{"n_kv_head": 5, "d_mlp": 832, "norm_place": "pre", "qk_norm": false, "tie_embeddings": false, "schedule": "wsd"}
MLP neurons of a small language model. Each row is named by its layer, matrix (gate and up: input weights) and neuron, and shows model dimensions 32-95. Each number is 128 + 24 x the weight over its row's rms, rounded and kept within 0 to 255. A neuron's up and down rows have the sign that makes its largest values positive.
After each neuron's rows, "fires on" lists the tokens most often at its 100 highest values on Wikipedia text that the model never trained on.

L4.gate359 [110 111 114 137 176 147  84 128 101 163 131 164 126 102 147 143 113 138 165  98 154 137 125 143 150 102 144 114 143 141 156 109 146 111 128  94  81 147  86 122 171 106 120  85  72  99 146 117 142 127 140 170 123 108 187 140 160 104 154 141 146  77 143 134]
L4.up359 [184 110 145 129 132 109 129  98 161 142 125 151 137 142 155 158  90 110 128 123 131 125 150 125 157 104  88 159 145 108 102 141 151 135 115 169 126  89 155 106 105 118 132  90 159 104 171 143 119 174 146 127 110 110  80 150 120 108 139 119 113 118 122 155]
fires on: " ", "0"

L5.gate197 [130 143 114 138 119 149 111 119 123 109 151 121 122 113 169  99 137 178 116 104 128 150 127 128 138 141 163 111 133 100 110 157  91  94  92 102 153 107 172 185 162 113 114 103  97 146 142 162 131 124 113 128 143 101 131 104 120 153 142 167 151 138  98 128]
L5.up197 [132 126 103 129 117 139 136 134 128 134 108 129 123  82 122 135 124 133 131  96 113 108 119  81 110 130 135 131 153 141 142 143 134  96  94 115 175  92 151 149 118 140 142 131  86 157 135 148 134 129 142 172 115  63 146 139 138 137 144  61 103 138 107 132]
fires on: " ", "8", ","

L5.gate262 [123 139 168 119 105 144 127  82 141 150 147 129 135 125 121 150 140 114 156 129 129 124 163 145 126 119 122 145 143 149  94 189 109 101  94 155 107 122 139  96 160 147 157 142  77 153 133 110 101 173 115 157 112 133 116  78 108 155 163 155 115 126  64  89]
L5.up262 [ 87 150 105  92 129 121 120 152 160 133 150 110 143 117 143 180 107  98 109 116  90 110 106 117 125 134 152 147 105 113  91 140 136 133 147 127 144 149 136 175  71 145 164 134 143 120 148 107 101 137  93  62 195 126  99 116 112 132 117 111 128 130 144 182]
fires on: " |", " and", "|"

L4.gate617 [143  97 160 152 123 103 132 188 130 136 144 140 137 133 162 167 141 160 117  95 146 120 149 132 104 142 187 147  86 110  96 127 106 111 146 174 182 145 126 131 148  99 141 130 104 181 124 169 103 128 116  91 137 162 171 134 133 165 107 113 135  78 138 138]
L4.up617 [129 124  97 134 175 111 134  99 125 123 112 116 167 149 128 141 118 108 149  94 121 131 133 139 111 128 149 106 170 122 118 112 115 138 138 113  99 105 121 103 121 124 143  84 144  73 166 112 124  66 150 153 119 115 109  93 114 149 132 155 103 161 161 129]
fires on: ":", " |", "-", "|"

L4.gate631 [132 145 110 136 153 137 122 106 132 115 129 146 153 167 109 134  86 137 141 131 127 104 120  96 155 119 118 105 119 123 119  98 146  91  96 125 103 133 152  93 100 155 111 111  87  86 117 113 145  73 145 142 132 112 121 115 175 147 109 133 150 107  96  93]
L4.up631 [151  99 108 131 130 112 121 116 129  90 113 136  85 130 158 147  95 143 133 111 159 108 165  99  99 126 101 107 108 116 173 148 112  92 134  80  97 123 116  96 124 148 114  96 102 116 135  81  83 126  81 115 161 118 153  83 142 181 120 123 146 161 143  75]
fires on: "1", ",", "=", "9", "0"

L5.gate748 [109 115  99 118 132 117 136 122 124 143 105 107 124 138 101 124 122 124 108 140 126 132 144 100  99  82 112  87 124 135 103 115 140 156 106 140 106  98 100  96 153  80 128 115 134  60 137 136  47  88 125 119 146 116 131 158 162 141 125 189 133 128 148 141]
L5.up748 [103 114 135 171 154  85 112 139 111 130  78 138 117 105 119  93 145 165 148 132 116  69 146 140 143 147 177 139 131 160 145 110 109 123 126 121 107 119 160 127 114 146 108 181 164 140 102 152 128 136 169  91 118 134 137 163 162 139 137  77 110 138 107 138]
fires on: ",", " and", "9", "2"

L5.gate456 [ 99  99 113 153  64 103 151 133 129  99 185 136 119 166 111 144 142 145  80 207 132 133 169 104 100 123 113 115  93 108  98 163 156 127 106 138 119 118  99 100 138 144 180 151 149 145 166  90 160  98  98 134 130  92 146 132 127 110 130 134 130 137 154  92]
L5.up456 [128 107  97 135 151 144 153 131 105 117 150 113  84 128 123 149 139 130 139  80 162  98 125 126 149 141 107 167 157 104 129  80 134 131 105 125 126 109 109 116  92 112 157 157 143 148 116 102  86 133 144 113 107 110 163 142 173 109 145 117 105 171 134 120]
fires on: " had", ",", " that", " have", " and", " Died"

L4.gate221 [105 133 135 125 180 155  90 104 119 144 141 100 131 157 122 107 141 151 164 146 123 158  93 142 138 115 144 141  87  99 152 169 142 176 146 145 158 147 138 135 110 142 174 152 121 131 119  84 185 115 133 114 139 105 155  81 125 151 103  94 109 130 147 133]
L4.up221 [130  89 169 107 154 176 111 114 128 126 126 138 147 139 135 156 129 115 165 120  98 124 119 125 152 149 107 112 120  59 140 153  80 148 131 138 144 172 125 111 128 125 136  97 121 133 135 110 124 115 111 137 112  98  83 109 112 114 133 100 158 141 159 144]
fires on: ",", "."

L5.gate232 [139 119 125 144 139 146  79 137 105 142 104 132 169 108 147 108 124 115 150 116 144 108 130 112 148 111 210 111 125 124  71 133 157 101 139 135 134 136 118 177 152 117 180  88 173 136 115 107 119 107 124 175 121 135 116 133  84 160 141 145 133 111 130 121]
L5.up232 [112 104 113 128  87 156 124 137 110  96 106 115 159 157 127 130  92 138 151 133  93 159 122 103 144 177 128 111 128  83 121 124 119 101 126 152  96 149 157 125 141 132 138 139 112 100 145 154  73 144 133 151 133  90 120 115 138 118 151 156 102 148  86 125]
fires on: " is", " was", " not", "s", "|", " |"

L4.gate298 [116 125 158 125 114 100 171 124 109  99 108 123  98 142  99 126 120 129 144 115 137  89 106 135 140 114 147 101 100  77 156 115 140 149  77  95 157 150 120 131 155 170 151  93 134 120 153 137 151 131 145 116 143 121 134 101 145 149 119 100 108 119 149  70]
L4.up298 [189 119 174  82 137 111 124 183 127 123 116 113 113 125 142 109 129 127 105 113 152 135 151 109 113 103 160 131 100 143 111 151 121 138  99  85 148 140 136 155 146  77 176  75 118 133 167 131 148 135 122 147 128 131 100  81 160 144  79 137  97 110 152 123]
fires on: " of", " to", "=", " children", " with"

L4.gate471 [150 107 129 163 156 140 119 163 124 117 105 104 134  96  97 157 132 149  98 140 132 142 168 147 102 124 124 109 141 130 103 136  92 132 147 122 123 121  86 145 142  78 157 134 105 117 115 109 146  96 116 103 145 150 146 105 145 113 134  90 168 126 109 134]
L4.up471 [131 141  95 131 113  97 131 121 137 155 103 100 178 151 147 143 143 143  83 122  95  95 128  96  99 110 143  76 162 118 110 159 126 130 111 166 134 101 124 160 123 117 151  93 158 140 146 123 136 148 104 134 107 134 153 142 131 106 129 150 146 119 141 155]
fires on: ",", "-"

L5.gate31 [113 108 142 103 100 127 114 130 164 125  61 120 100 142 155 127 161 148  87  95 116 134 126 148 136  77 153  89 126 172 139 134 151 155 157 114 116  89 131 106 135 108 126 111 124 149 118 101 133 132 112 175 139 123 107  93 118 170 148 105 115 161 138 109]
L5.up31 [107  92 118  74 145 137 125 146 121 105 132  60 130 125 113 121 157 158 140 115 117  93 169 114  93 116 120 135 145 133 179 158 143 155 133 109 138  79 129 101 150 155 141 133 119 137 126  87 137 134 177 117 141 158 129  94 148 118 206  75 139 156 154 128]
fires on: ",", " was", " is", " are", " while", " as"

L5.gate574 [116 153 164  90 170 163 131  98 143 122 109 114 139 106  82 156 115 143 122 130 113 125 125 100 121 105 121 131 151 120  97 111 109 153 112 141 137 153 127 114 100 121 146 126  78 142 164 125  86 107 120 104 154 177 126 118 151 163 173 124 138 137 120 111]
L5.up574 [140 119 112 107 100 159  86 143 128 182  90  75 113 142 172 139  57  79 127 150 108 148 166  94 109 143 148 160 115 120  91 156 137  86 119 176 137 108 134 118 156 110 126 119 109 115 110  90  96 115 138 155 150 139 176 118 127 133 145 109 153 108 124 154]
fires on: "1", " (", " ", "0"

L4.gate133 [164 100 158 149 122 125 139 137 145 123 156 103 157 126 178 115 124 147 156 118 100 139 135 140 147 112 183 163 134 119 138 137 117  95 129 145 196 131 111 127 164 124 134 130 118  98 149 146 115 156 168 126 140 116 129 124 133 114 112 137 138 132  91 126]
L4.up133 [118 117  94 144 148 139 127 118 126 150 143 124 138 142 116 145 137 122 112 126 109 117 141 191 118  86 150 128 134 104 112 129 124 162 134 112 148 137 141 123 111 128 155 165  81 118  81 109 117 142 134 168 142 156 128 178 167  88 122 158 162 137 125 133]
fires on: "1", "2", " of", " ", "3", "6"

L4.gate530 [120  71 149  62 116  85 124 115 109 142 112 120 173 129 129 156 145 141 118 158 128 133 109 109 139 157 147 136 120 113 161 114 125 164 171 169 124 189 113 131 122 102 143 134 126 159 140 122 114 109 125 109 131 117 135 117 178 116 154 149 115 178 111 141]
L4.up530 [128 124 129 113 114 103 129 115 115 134 132 140 103 164 144 141 115 111 138 104 112 121  64 114 154 149 153 172  99 111 132  91 115 161 151  76 110 117 139 135 139 129 135  79 155 123  98 145 114 117 103 127 104 109 106 102 112 105 136 128 148 100 109 127]
fires on: ",", " ", " (", "\",", "\n"

L4.gate224 [ 93 128  82 134 169 126 111 145 156  80  89 134  91 139 113 103 141  97 121 110 124 105 114 103 130 104 147 131  97  97 130 134 119 146  92 121 138  66 140 117 135 115 110 103 136 163 156  92 184 173 164  96 120 117 136 115 144 131 142 107 121 121 120 134]
L4.up224 [112  77 156 123 143 154  61 137 126  89 144 108  92 130 119 128 139 117 105 165 116 103 133  89  80 156 146 111 127 164 153 119 152  99 137 101 150 121 213 105 122 121 103 100 161 132 137 115 110 150 146 129  95 117 155 103 128  80 103  80 147 165 102 135]
fires on: ",", ")", "aged", " ", " Center", " |"

L4.gate113 [110 127 142 148 135 132 103 152 127 113 129 103 104 128 124 121 112 119 127  89 149 124 165 117 124 110 161 115 139 143 136 148 135 179 105 180  88 174 118 158 140 153 140  81 113 101 139 154 124 127 126 138 121 148 158 180  89  88 168 112 131 119 153 126]
L4.up113 [197 136 147 153 151  71 171 158 107 126 142 111 119 190 133 124 131 128 129 126 109 105 186 104  98 114 143 162 162 119 152 168  83 137 162  97 107 119 149 132 118 192 124 165 136 126 130  96 146 116 123 118 116 131 102 145 143 153 159 106 153  86 136 102]
fires on: ".", " ", "2"

L5.gate457 [132 152 155 123 105 126 153 111 126  88 158 127  94 125 157 124 156 149 167 103 145 109  68  96 123 134 141 188 120 150 147 107 123  98 177 158 120 130 122 187 155 118 164  98 140 175 111 100 119  95  93 117 170 138 119 151 116 130 109 126 143 116 124  87]
L5.up457 [142 143 125 118 139 149 160 123 128 110 123 121 124 129 135  62  92 108 136 180 142 171 106 101 154 123  80 158 131 151  89 121 154 140 112 128 188 130 119 101 167 139 131 149 133 132  98 149 128 106 129 154 145 165  93 151 104 141 121 138 158 133 181 130]
fires on: "\n", "′", "/"

L5.gate447 [144 145 108 105 132  89  81 135 141 108 126 146  98  78  99 160 176 167 131 140 140 129 142 179 125 111 181 142 143 162 173 151 104 151 138 137 117 120  86 131 126 127  87 123 159 123 146  97 113 160 120 113 132 127 123 123 151 136 160 117 135 121 124 111]
L5.up447 [105 140  68 118 125  92 141  99 159 139 156 143 141 125 150 153 119 158 143 117 130 132 125 117 122  71 159 120 136 160 144 141 141 130 141 142 120 100  97 168 137 123 105 134 104 168 101 102 162 154 141 155 103 108 157  94 134 119 130 147 137 118 150  93]
fires on: ",", " those"

L5.gate356 [ 93 121 143  95 124 151 124 137  90 132 129  96 108 139 123  91 145 114 127 111 105 138  96 118 109  91 154 141 118 129 130  98 122 125 100 119 183 147 141 155 119 111 108 149 151  83 143 131  76 123 168 125 163 112 131 111 133 145  94 125 124  66 181 151]
L5.up356 [100 122 113 173 137 165 105 117  77 138 116 120 147 157 129 104 109 139 118 163 143 171 144 141 162 126 185 140 140 132 107 126 151 111 105  97 109 120 136 139 114 138 116 128  82  98 110 133  93 116 109 136 115  94 128 160  85 133 165 139 120 184 145 137]
fires on: "In", " in", " In", ":", " "

L4.gate569 [146 136 144 120 123 154 132 105 143 172  96 151 123 125 131 138 109 135 114 158 129 165 120 174 113 148 123 166 120 147 154 172  93 118 123 144 143 150 104 148 126  98 134 173 132 131 117 117 140  84 158 115 188 128 100 116 104 148 106 116 125  98  81 138]
L4.up569 [ 66 129 112  85  95 116 117  85 152  97 125 179 165 119 132 152  63 134 109 130  97 126 134  98 155 117  89 139 149 129 126 145 117 172 157 117  93 117 144 105 134 130 126 156 101 128 204 143 102 116 102  99 142 108 141 133  99 144 133  94 123 117 148 129]
fires on: " |", " ", ";"

L5.gate266 [133 131 130 150  63 143 137  92 129 151 102 108 106 151  94 135 134  97 100 150 100  80 142 146 110 123 130 129 118 137 123  98 131  79 160  87 126 149 106 132  88 124 114 110 136 141 117 129 155 121 109 106 122 111  73 140 158 184 111 135  88 122 104 133]
L5.up266 [124 144 165  96 120 111 125 153 146 111 141 108 103 104 146 173 111 181 155 105 121 176 119 105 126 157 119 148 107 134 134 104 109 147 122 110 131 134 107 140 108  87 172 144 156  93  99 151  94  79 126 114 132 111 146 113 121 109 108  90 115 156 147 126]
fires on: ",", " and", ";"

L5.gate769 [139 132 128 128 147 130 138 143 130 155 174 110 134 157  92 150 134 136 123 157  83 144  91 156  74 150 130 129 100 143 128 165 143 130 144  88 117 161  78  97  87 116 133 131 116 106 116 120 138 140 118 108 118 145 164 126 108  87 122 128 117 120 144 132]
L5.up769 [126 128 141  93 151 122 165 135 110 157 147 116 127 197 145 110 126 100 156 120 131 170 122 127 146 112 162  95 139 126 120 109  57 135 169 109 149  93 173 156 152 117 129 115 124 120 101 127 110 114 105 109 132 166 133  95 133 148 160 105 138 167 107 172]
fires on: ",", "\","

L5.gate723 [ 94 101 156  71 112 139 128 155 117 158 131 100 145 119 146 151 119 132  97 145 142 110 131 144 124  93 137  97 102 136  91 115 177 119  96  96 105 115  99 135 109 100 119 134 123  90 181 127  95 167 139 120 145 102 145 139 112 112 104 133 142  81 134 153]
L5.up723 [147 114 141 145 179 114 168 130 107 139  98 110 114  88 122 128 101 102 115 170 134 114 147 132 129 114 144 121 108  95 129 124 178 125 111  72  86 146  91 133 178  99 119 116  94  94 173 174 111 135 152 148 153 106 181 153 132 115 130 144 121 120 169 122]
fires on: " in", " but", " to", " ", " over", " of"

L5.gate15 [147 112 125  90 144  97 193 153 127 127 159 133 132 134 127 114  98 131 122 106 135 118 109 136  82 109 135 134  85 157 139 125 123 100 154 118  99 135 134 140  90 147 132  80 150 107 117 146 163  98  78 165 115 120 141 154 146 157  94 135  91 129 119 136]
L5.up15 [ 85 137 135 122 150  73 120 158 108 102 105 132 115 133 125  64 153 123 127 100 121 109 156 128 139  91 123 107 100 118 143 113 124 145 163  90 143 113 123 139  64 133 161  96 106 133 130 128 119 139  91  92 117 134 160 116 141 139  99 106 120  97 150 133]
fires on: " for", " as", " known", " to", " of"

L4.gate248 [132 112 128  77 155 120  98 118 142  78 108 142 120 171 128 120 129 137 154 144 123 165 168 105 107 148 136 118  91 147 124 149 135 153 141 114  98 144 102 132 131 115 134 153 152 116 118 120 175 117 121 137  99 120 158  95 162 117 100 133 135 121 145 129]
L4.up248 [132 154  90 127 134 118 137 134 127 116 147 133 116 160 164 144 155 118 108 107 108 109 120 121 104  79 152 128 112 134 124 107 114 123 134 108 136  82 141 102 135 159 120  91 123 160 124  82 141  97 154 110 118 165  98 122 139 161  85 105 157 111 123 131]
fires on: " of", " in", "-", " as", ",", " $"

L4.gate672 [134 137 133 133 141 146 197 129 132 112 173 110 176 137 121 132 155 124 155  95 134 156 142 130 152 169  87 124 113 130 126 146 135 166 122 143 144 170  75 134 140 127 124  95 117 123  91 136 128 125 121 133 133  99 165 135 149 141 118 107 100 100 153 101]
L4.up672 [123 145 124 124 122 117 122 126 144 141 124 142 148 135 143 158 154 111 127  98 140 149 137 145 160 175 135 158 131 139 121 126 139 115 138 144 141 116 119 140 139 112 136 114 140 118 144 152 136 125  92 123  93 150 115 196  98 166 156 153 155 113 128 138]
fires on: "'", "\n", "\"", "’"

L5.gate513 [106 118 175 122 128  93 117 127 110 132  81  90 163 109 113 128 129 135 118 118 126 144  97 104 136  95  96 122 165 148 156 130 119 187 110 148 119 137  81 111 164 161 137 111 131 172 165 123 164 136 163 140 124 141 107 105 123 150 133 141 134 171 104 133]
L5.up513 [133 110 153  86 174 120 140 149 136 141 167 151 110 121  68 132  78 106 135 150 110 134 143 104 124 169 115  92 105 127 133 162  68 128 129 185 143  87 110 153 125 127 121 161 175 126 154 128 109 139 126 133 173 126 143 156 123 130 105 149 163 116 130 104]
fires on: "2", "0", "1", " from", " after"

L4.gate787 [147 195 153 125 123 105 109 116 138 143 114  89 158 116 153 139 145 108 109 127 126 126 144 173  94  95 135 124 115 142 132 155 165 132 168 139 127 129 115 143 164 123 110 161 122 109  71 100 103 134 178 108 134 147 192 106 129 141 165 174 123 112 148 124]
L4.up787 [151 164 144  83 135 151 139 110 128  80  76 134 145 140 128 129 112 150 134  88 102 125 168 128 179 165 109 108 122 101 168 161 145 100 142 111 134 141 110 132 105 147  97 128 165  79 130 113 112 160 124  79 139 108  85 141 129 148 126 123 160  52 141  78]
fires on: "\"", " ==="

L5.gate790 [107 123 122 131 130 133 119 108  90 150 145 119  67 128 128 157  98 151 134 157 135 146 106 186  97 184 145 140 158 133 111 134 121  88  92 170 102 126 115 145 184  87 147 137 120 126 144 119 175 140 124  91 137 116 150 138 173 114 164 109 141 105 157  92]
L5.up790 [137 151 142 120 118  88 155 105 103 141  77 121 126 133 116 139 155 185 100 159 112 118 136 159 185 151 168 134 124 128 150 135  80 116 135 164 110 113 104 127 136 104 102 142 114 151 130 166 157 105 122 135  61 159 157 114 173 147 107  96  87 133 133 154]
fires on: "-", " died", " release", " results", " vote"

L5.gate253 [ 84 117 150 107 177  79 165 104 127 128 116 125 147 169 168 114 148 111 120 133  89  89 163  94 143  98 116 140 148 125 129 105 126 151 122 125 115 166 122 137 135 129 160 103  98 113 132 117 135 111 163 143 147 122 132 182 134 146  93 144 163 133 147  97]
L5.up253 [116 148 171  95 106  89 131  86 117 129 161 117 122 109 146 144 121 102 120 149  78 123 127 110 116 122  99 130 133 108 142 123 104 121 124 141 122 179 120 139 126 107 141 131 121 149 115 110 129 127 106  66 146 139 124 149 131 146  90 153 131 147 139  79]
fires on: " a", " A", " La", " an", "a", " la"

L4.gate661 [195 115  97 115 115  91 134 150 163 113 155  99 103 137 161 116 169  98 139  96 155 160 133 137 126 149 134 181  92 105 152 123 130 130 134 158  79 126 156 185 103 164 106 147 129 128 125  93 118 149 105 166 147 117 121  90 113 164 106 139 126  78 110 111]
L4.up661 [ 92 157 142 149 184 160 142 117 117 111 170 160 156 130 149 125  77 134 131 127  86 116 134 121 132 169  97 177 104 148 141 132 140  88 166 125 125  79 130 150 125 146 125 110 141  96  94 183  99 118 173 100 159 121 102 146 115 135 116 127 165 154  92 105]
fires on: "'", " (", " College", " School", "===", " University"

L4.gate510 [135 114 134 110 143 109  88 125  70 107 162 162 122 100 126 127 186 102 130 171 123 113 181  99 133 120 165 143 144 108  96 188 154 104 106 120 157 128 146 151 128 131 117 126 144 120 127 109 111 101  93 128 111 167 132 136 112 162  74 123 158 128 143 138]
L4.up510 [130  96 121  99 165 120 105 114 147 128 111 153 128 178 181 151 136 126 146 118 144 117 149 142 180 128 108 133 147 171 135 151 118 108 107 195 121  96 178 114  89 134 145 133 126 149 119  81 101 110 145 104 125 143  73 152 113 124 149 123 129 141 132 122]
fires on: "|", " |", " he", " they"

L5.gate34 [ 83  98 123 143 172 113 125 149 109 135 161  81 154 121 151 148  85 117  96 120 129 133  90 137 151 151 130  99 143 116 126 109 143 119 111 109 121 105 156 131 131 118 117 136 111 147  52  86 143 107 109 106 132 165 154 137 100 126 135 126 104 154 102 130]
L5.up34 [153 109 174 107  97 113 113 163 139 147 141 100 120 119 135  68 143  86  80 118 117 148  83 113 139 121 122 113 140 146  98 101 157 139 121 107 133 110 139 145 142 124 176 162 101 152  79 119 143 113 135 126 101 147 164 136 155 161 121 130 123 138 116 158]
fires on: ":", "—", ",", " –", ";"

L4.gate363 [ 93  98 135 150 119 135 133 129 122 145  91 133 127 113 133 116 104 131 187 105 122 119  86  96 115 110 130 145 125 152 156 137  90 160  93 147 158 165 115 115 175 137 137 150 114 143 168 136 158 185 119 175 153 133 117 110 113 144 167 138 117  93 129 164]
L4.up363 [ 94 119 163 122  92 150 114 143 143 136 121 123 131 107 104 139 129 126 151 114 111 104 167 153  98 143 131 164 165 104 142 163 105 110  88 150 150  77 108 124 141 127 136 116  90 105 119 153 123 155 141 136 127 134 101 114 129 124 132 151 107 164 122 151]
fires on: "-", " of", "9", "1", " after"

L5.gate830 [148 131 139 158 132 138 104 118 155 155 131 138 132 139 141 136 144 157 124 136 133  85 140 113 122 156 160 126 150 151 136 141 119 155  94 135 131 139 137 155 160 127 147  99 143 151 162 144 152 126 157 139 146  95 147 117 102 134 145 131 115 108 136 108]
L5.up830 [150 138 143 165 154 114 126 146 150 152 112 185 154 158 108 121 148 118 118 127 171 135 169 157 108 106 119 114  84 104 165 118 117  87 162 162 143  96 128 118 118 130  96 134 133 113  79 113 118 145 111  81 153 168 136 126 135 104 120 130 102 109 140 105]
fires on: ".", ")", " ", "1", ";"

L5.gate120 [111 128 139 143 113 127 104 140 130  90 123 152 150 162 171 131 130 173 119 120 123 149 111 192 141 158 136  91  70 124 130 136 108 158 114 153 105  89  91 134 102 136 166 105 164 138 130 168 127  96  96 104 117 111 129  99 119 115 102 110 146 156 127 118]
L5.up120 [109 134 157 130 112  96 114 113 169 146 120 152 124 125 135 161 121 192 162 172 128 106 138 174 125 143 124 147 116 136  48  97 123  96 151 163 149 111 124 131 132 146 156 121 142 137 141 173 166 110 131  94 121 103 141 111 129 114 159 107 165 137  80 143]
fires on: "0", " in", "S", "s", " m", " |"

L4.gate14 [149 143 105 129 150 101 149 144 120 160 142 168 114 153 148 142 133 142 145 107 150 138  79 157 103 127 174 115 138 143 122 172 106 140 152 114 107 148 128 141 133 106  93 151  92 135 126 101 132 117 114 126 138 172 122 114 146 120 113 174 113 150 139  96]
L4.up14 [124 117 104 143 153  84 137 123 147 134 142 148 108 157 132 139 126 163 117 103 161 135 120 171 138 106 115  99 167 141 134 149 118 173 123 146 178 125 137 129  91 140 113 118 148 142 137  92  88 139 114 115  84 120 196  84 128 121 160 147 157 143 133 113]
fires on: ",", "ter"

L5.gate360 [156 132 138 135 154 129 115 157 163 109 124 169 123 134 159 124 123 110  90 165  75 156 115 102 110 134 117 143  98 148 149 157 124 148 166 122 120 121 123 136 130 145 116 121 154 168 161 135 161 149 124 108 159 147 171 146 138 160 107 163 143 127 163 149]
L5.up360 [146 152 106 120 131 158 130 145 125  84  90 133  99  79 138 154  74 131 126 144 126 162 146 139 100 171 108 138 128 114 110 126 114 115 141 112 162 171 160  85 133 144 129 155 174 140 139 111 109 127 127 132 131 167 118 144 132 116  82 135 158 146 121 179]
fires on: "0", "\n", "1", " at", "W", " for"

L5.gate442 [ 89 117 137 163 126 118 104 123 121 108 153 148 165 131  92 136 156 101 143 157 119 132 142 112 131 141  79  86 151  67 111 143 140 119 114 171 134 107 102 139 139  87 138 130 120 150 133 143 116 153 143 114 156  97  80 177 163 143 157 166 162 135 138 125]
L5.up442 [117 135 140 175  84 132 107 138 115 103  95 109 123 150 144 111 182 141 123 189 158 137 126 165 149 158 108 109  84 137 160 168 126 133 102 120 131 130 148 127 125 118 135 124 128 146 131 106 131 100 123 158  94 123 127 100 115  97 103 124 140 160 108  90]
fires on: " the", " at", " from", " t", " on", " by"

L5.gate459 [133 102 132 127 115 116 109 149 118  85 115  92 182 116 130 126 135 111 151 134 127 144 167 134 135 145 117  90 106 131 161  95 159 149 110 130 106 131  81 157 145 110 129 125 130  93 140 109 126 147 155 158 147  93 151 145 134 142 109 146 153  91 148 141]
L5.up459 [161 129  91 161  81  82 106 121 141 100 106 145 133 140 119 151 113 133 121  79 122 135 151 152 180 140 135  85 162  98 162  96 151 115 147 118 140 209 159 122 135 144 131 122 143 135 123  96 131  89 175 131 125 167  91  94 130 127  88 144 148 112 170 170]
fires on: " on", " born", " in", " from", " ("

L4.gate500 [103 128 142 122 125  92 100 143 100 125 120 136 173 118 144  90 116 153 140 101 115 102 172 134 181 178 115 182 102 148  96 145 110 117 114 118 101 130 153 141 125 129  94 140 120 151 156 161 120 189 112 113 126 172 138  74  98 191 136  90 109 131 159 156]
L4.up500 [108 125  56 136 107 156 112 111 117 117 125  84 101 145 123 150 141 120 132 124 155 149  91 123 138 154 122 158 153 115 129 143 109 116 145 113 157 154 114 117 123 136 141 144 134 149 121 165  92 124  96 124 160 109 108 137 114 114 130 129 125  84 132 137]
fires on: " |", ";", " ="

L5.gate242 [153  93 152 111 160 130 128 153 133 131 144 138 115 151 106 156  75 183 127 112 125 169 200 100 106 123 155 196 160 107  84 123 115 116 127 103 126 134 142 151 134 125 123 137 124 104 112 126 144 102 111 144 121 130 148 156 197 115 152 131 115 159 143 138]
L5.up242 [ 75 122  96 111 125 147 124 132 185 158 148 125 123 124 129 117  97 163  86  71 143 136  98 102  67 126 134 154  91 127 105 126 142 116  94 142 108 137 148 110  91 168 157 164  92 128 148 154  88 137 108 153 121 110 150 111 158 116 112 139 108 114 108 124]
fires on: " and", "0", "2", " there", "1", " "

L5.gate720 [166 105 120 121 123 167 150 149 135 147 107 133 138  92 107 143 167 167  87  88 132 138 153 123 117 147 110 114  90 165 137 155 111 120 111 119 121  82 100 168 167 157 182  90 151 152 109 116 110 150 118 137 122 144 138 162 141 145 137 162 123 118 136 113]
L5.up720 [119 126 177 139 125 153 130 183 123 150 138 115 134 165 146 144 120 133  91 115 102 100 145 161 117 109 138 148  90 114 121 127 110 119 154 158 109 111 124 137 113 121 156 155 117 112  67 116 160 130 127 144 164 170 128 115 121 158 164 102 125 146 155 133]
fires on: " not", " was", " and", "),", " only", " is"

L4.gate136 [117 119 152 133 148 137 155 111 137 124 144 170  80 139 154 138  75 178  84 117 184 138 163 106 121 154 126 197 138 109 127 133 114 197 139 146 112 109 133 102 128 107 190 125 130 148 110 129 154  97 128 145 138 158  99 134 173 134 154 149 123 119  80 127]
L4.up136 [ 97 109 141 139  88 136 110 130 122  78 120 125  78 113 115 134 145 146 104 108  85 123 124  71 118 156  89 161 145 155 133 117 104 113 100 151 171 146 144 128 127 121 126 125 157 151 103 135 188 145 160 115 135 111 145 110 105 188 134 158 194 115 139 101]
fires on: " |", "7", " of", "0", ":", " total"